Weights of a small transformer language model: 13.5M parameters, learned positions.
MLP neurons of a small language model. Each row is named by its layer, matrix (down: output weights) and neuron, and shows model dimensions 192-255. Each number is 50 + 15 x the weight over its row's rms, rounded and kept within 0 to 99.
A block is one neuron, or neurons of one layer that tend to fire together. After each block is what it responds to, as a language model described it from the Wikipedia text at the highest values.

L7.down16:60 47 51 45 53 47 43 70 35 72 65 88 36 63 43 53 27 56 49 42 57 32 40 48 47 33 53 48 55 59 23 65 36 48 39 43 58 38 55 45 67 49 23 84 46 60 44 40 30 72 47 56 70 52 12 26 41 64 51 37 39 37 58 54
L7.down161:63 44 43 44 43 44 47 51 57 60 66 65 69 38 37 52 55 65 58 30 46 11 44 55 81 38 60 64 74 53 42 61 20 63 37 40 52 41 69 49 44 42 45 70 45 39 55 45 45 45 41 41 43 59 28 46 63 55 78 63 34 44 48 44
L7.down485:42 55 46 23 55 61 79 46 48 44 44 43 47 58 17 39 50 92 55 55 37 77 42 24 60 48 51 48 40 51 57 73 28 40 55 56 15 10 41 29 28 72 67 54 54 57 73 28 62 38 61 43 71 54 39 60 54 38 66 45 48 36 68 54
L7.down910:32 51 58 54 41 64 33 61 72 55 59 66 65 39 44 36 47 33 37 52 51 30 40 57 76 26 41 58 53 51 60 49 61 39 51 68 38 53 38 63 41 34 61 77 55 45 59 05 55 45 48 70 30 39 29 25 39 24 55 56 91 53 56 68
Description: First word or word piece right after a period, heading or table bar, as in The, All, The(re), R(adiometers), F(inland).

L5.down1:31 62 59 47 42 50 47 38 48 77 62 62 51 45 53 47 57 62 57 42 28 75 67 43 68 62 35 46 45 56 39 34 55 31 48 75 37 55 80 25 44 36 55 41 40 38 43 38 35 54 42 48 67 66 32 88 57 49 51 51 67 59 39 47
L5.down255:21 42 58 56 39 55 35 89 48 17 66 58 54 79 36 39 48 50 45 46 20 52 56 30 58 49 47 67 50 54 32 52 66 84 41 46 58 38 85 36 36 52 71 49 50 58 56 30 13 08 62 71 46 68 42 64 45 23 70 60 61 46 48 59
L5.down289:33 47 23 23 74 41 57 33 65 57 30 63 48 48 49 39 62 77 67 48 42 66 57 45 34 48 49 72 23 49 59 49 28 45 57 78 25 62 63 17 25 61 64 55 53 41 47 75 48 48 55 65 27 43 75 58 77 52 46 73 55 46 44 41
L5.down408:57 34 66 89 38 32 41 58 53 55 36 73 57 49 35 51 45 65 77 46 26 79 59 53 62 32 51 73 52 49 46 45 64 65 44 47 26 35 46 56 32 50 50 55 67 45 70 63 38 60 42 27 32 65 89 66 67 18 49 59 59 22 69 10
L5.down614:46 70 61 74 31 50 53 64 78 40 45 62 35 19 54 32 51 32 49 59 18 50 49 44 48 34 49 57 30 60 71 19 31 41 67 50 53 34 61 49 68 33 32 74 43 20 63 42 55 52 51 66 56 46 59 58 54 55 52 30 33 63 58 27
L5.down847:54 51 53 50 42 40 55 46 35 60 43 50 55 43 50 57 59 57 10 33 57 67 41 59 50 62 58 40 44 39 60 79 41 39 45 63 53 64 37 71 30 44 51 56 21 62 49 60 66 42 39 54 12 43 72 36 58 66 56 73 69 65 61 65
L5.down1033:39 48 61 57 88 62 30 59 56 85 63 44 60 56 48 50 46 49 74 59 42 70 31 71 69 48 42 30 63 54 45 54 56 43 69 55 43 49 57 07 58 40 21 65 42 30 62 55 59 42 43 43 35 74 55 34 27 29 29 41 49 47 53 37
L5.down1224:13 55 80 77 54 51 40 53 33 72 43 49 42 61 54 50 44 58 36 68 74 54 59 68 60 32 56 51 46 65 41 19 56 82 37 87 62 47 51 50 47 20 26 56 63 44 57 31 57 48 56 34 42 69 42 99 47 60 35 34 46 32 34 43
Description: First word or word-piece of a new sentence after a period or paragraph break, mostly "The", also On, However, name starts like Mike.

L11.down44:53 75 43 23 51 41 50 51 58 70 45 46 46 69 55 52 44 53 71 34 66 37 44 55 55 53 68 72 54 65 41 19 67 38 61 50 45 57 40 73 71 27 44 49 38 56 51 57 42 38 39 38 53 50 42 50 42 66 38 56 41 42 21 55
L11.down117:32 73 60 20 54 56 67 61 33 63 59 65 55 57 28 57 39 47 42 56 35 34 38 33 58 36 47 61 60 70 71 61 59 53 57 45 39 69 36 91 64 42 44 56 78 39 61 52 34 28 54 65 41 55 47 75 67 45 34 32 38 45 06 77
Description: Closing == or === markers and line breaks ending section headings, plus line ends in lists, e.g. "== Geography ==", "===Eastern Java===", list items before "-".

L11.down581:45 72 47 66 57 61 62 34 65 50 61 46 50 39 52 45 66 54 51 70 18 44 44 68 55 47 76 55 29 52 53 48 57 15 32 52 44 57 41 53 72 59 57 19 59 48 72 54 46 54 54 52 68 53 38 95 55 54 45 45 78 42 46 55
L11.down818:35 40 68 40 77 68 44 62 40 10 60 46 49 68 30 32 58 67 56 33 32 60 58 40 41 57 48 51 51 53 59 43 47 59 48 50 50 59 47 74 59 58 38 69 44 39 68 45 56 33 56 31 45 33 43 66 51 45 59 46 48 57 63 65
Description: Tokens inside initials, acronyms and codes: the period after a single initial (J. R.), acronym letters (SDP, PBS), mid-number digits, and heading-closing ==.

L11.down297:00 37 36 44 35 35 32 54 67 31 19 66 56 58 53 61 67 61 67 51 50 18 71 73 52 50 74 50 75 73 65 33 42 52 08 72 69 42 36 54 58 55 75 63 49 51 53 41 35 55 42 28 47 55 56 34 55 06 47 71 44 50 11 23
L11.down517:32 35 48 53 46 32 45 50 83 40 07 48 47 49 54 26 68 66 43 34 61 56 33 76 51 40 56 52 64 29 55 70 12 74 39 55 47 50 51 48 54 44 54 74 59 24 43 61 47 88 51 55 67 49 53 61 48 35 35 46 40 62 27 33
Description: The final token of a fronted introductory phrase or adverb at sentence start, usually its comma or end (In late 1982, Additionally, However), just before the main clause.

L5.down269:58 25 38 20 66 53 44 45 53 09 43 49 28 54 01 58 29 48 66 47 41 73 37 48 21 40 66 47 53 49 54 56 24 65 51 53 76 44 47 52 67 38 42 62 50 49 70 25 59 56 31 49 54 58 37 44 74 90 62 54 53 46 75 51
L5.down340:44 52 58 64 66 60 58 43 67 53 56 38 37 83 51 39 46 37 45 63 39 42 28 84 60 54 59 10 82 67 27 67 59 48 49 57 44 47 73 75 45 46 41 41 35 51 61 43 31 70 55 35 36 88 34 42 54 65 51 58 30 53 26 65
L5.down388:36 41 66 52 54 79 57 50 86 65 82 57 94 51 40 38 54 42 49 40 44 39 46 70 72 40 61 55 66 65 68 49 43 35 34 49 53 47 29 37 40 31 48 38 34 37 28 50 41 48 50 52 55 59 34 42 65 52 51 50 32 50 38 79
L5.down648:43 48 44 70 30 74 39 22 35 36 41 46 62 58 56 39 49 59 45 46 51 53 55 35 47 67 64 58 47 47 71 44 51 44 60 46 58 20 36 59 54 55 64 39 41 50 39 77 59 74 32 53 28 57 35 56 68 27 53 76 62 32 44 52
L5.down650:44 45 27 28 80 32 65 18 54 32 34 56 28 61 50 47 43 53 62 48 60 70 43 74 59 29 52 54 92 31 95 73 51 55 26 52 61 39 60 47 64 86 53 40 61 58 53 57 52 40 42 44 74 64 65 46 78 67 72 47 60 37 35 48
L5.down800:71 50 37 46 65 72 66 76 42 47 44 40 44 52 37 74 53 62 57 18 54 41 72 33 30 31 42 42 62 79 62 54 51 32 59 70 73 44 63 29 43 67 29 77 41 41 55 60 40 19 37 51 31 31 39 69 51 49 59 46 35 34 32 47
L5.down906:49 58 43 21 46 35 70 34 62 36 76 35 30 77 44 64 32 60 56 33 45 66 37 17 28 30 50 45 61 34 33 27 49 64 57 49 50 64 50 51 52 43 88 59 49 56 53 40 57 40 60 54 30 67 43 28 54 78 68 23 72 31 55 48
L5.down1138:13 56 25 48 52 87 58 43 46 34 59 63 17 42 52 40 22 41 39 52 37 58 42 45 42 31 60 41 81 25 44 65 73 68 34 71 47 35 54 42 41 67 62 71 65 39 46 64 44 20 36 54 51 55 47 24 40 62 53 42 62 50 44 37
Description: The token right after an all-caps abbreviation in tables, race-result lists and organisation names, such as the space in "DAY 13", the hyphen in "MGU-K", or the last letter of "UNESCO".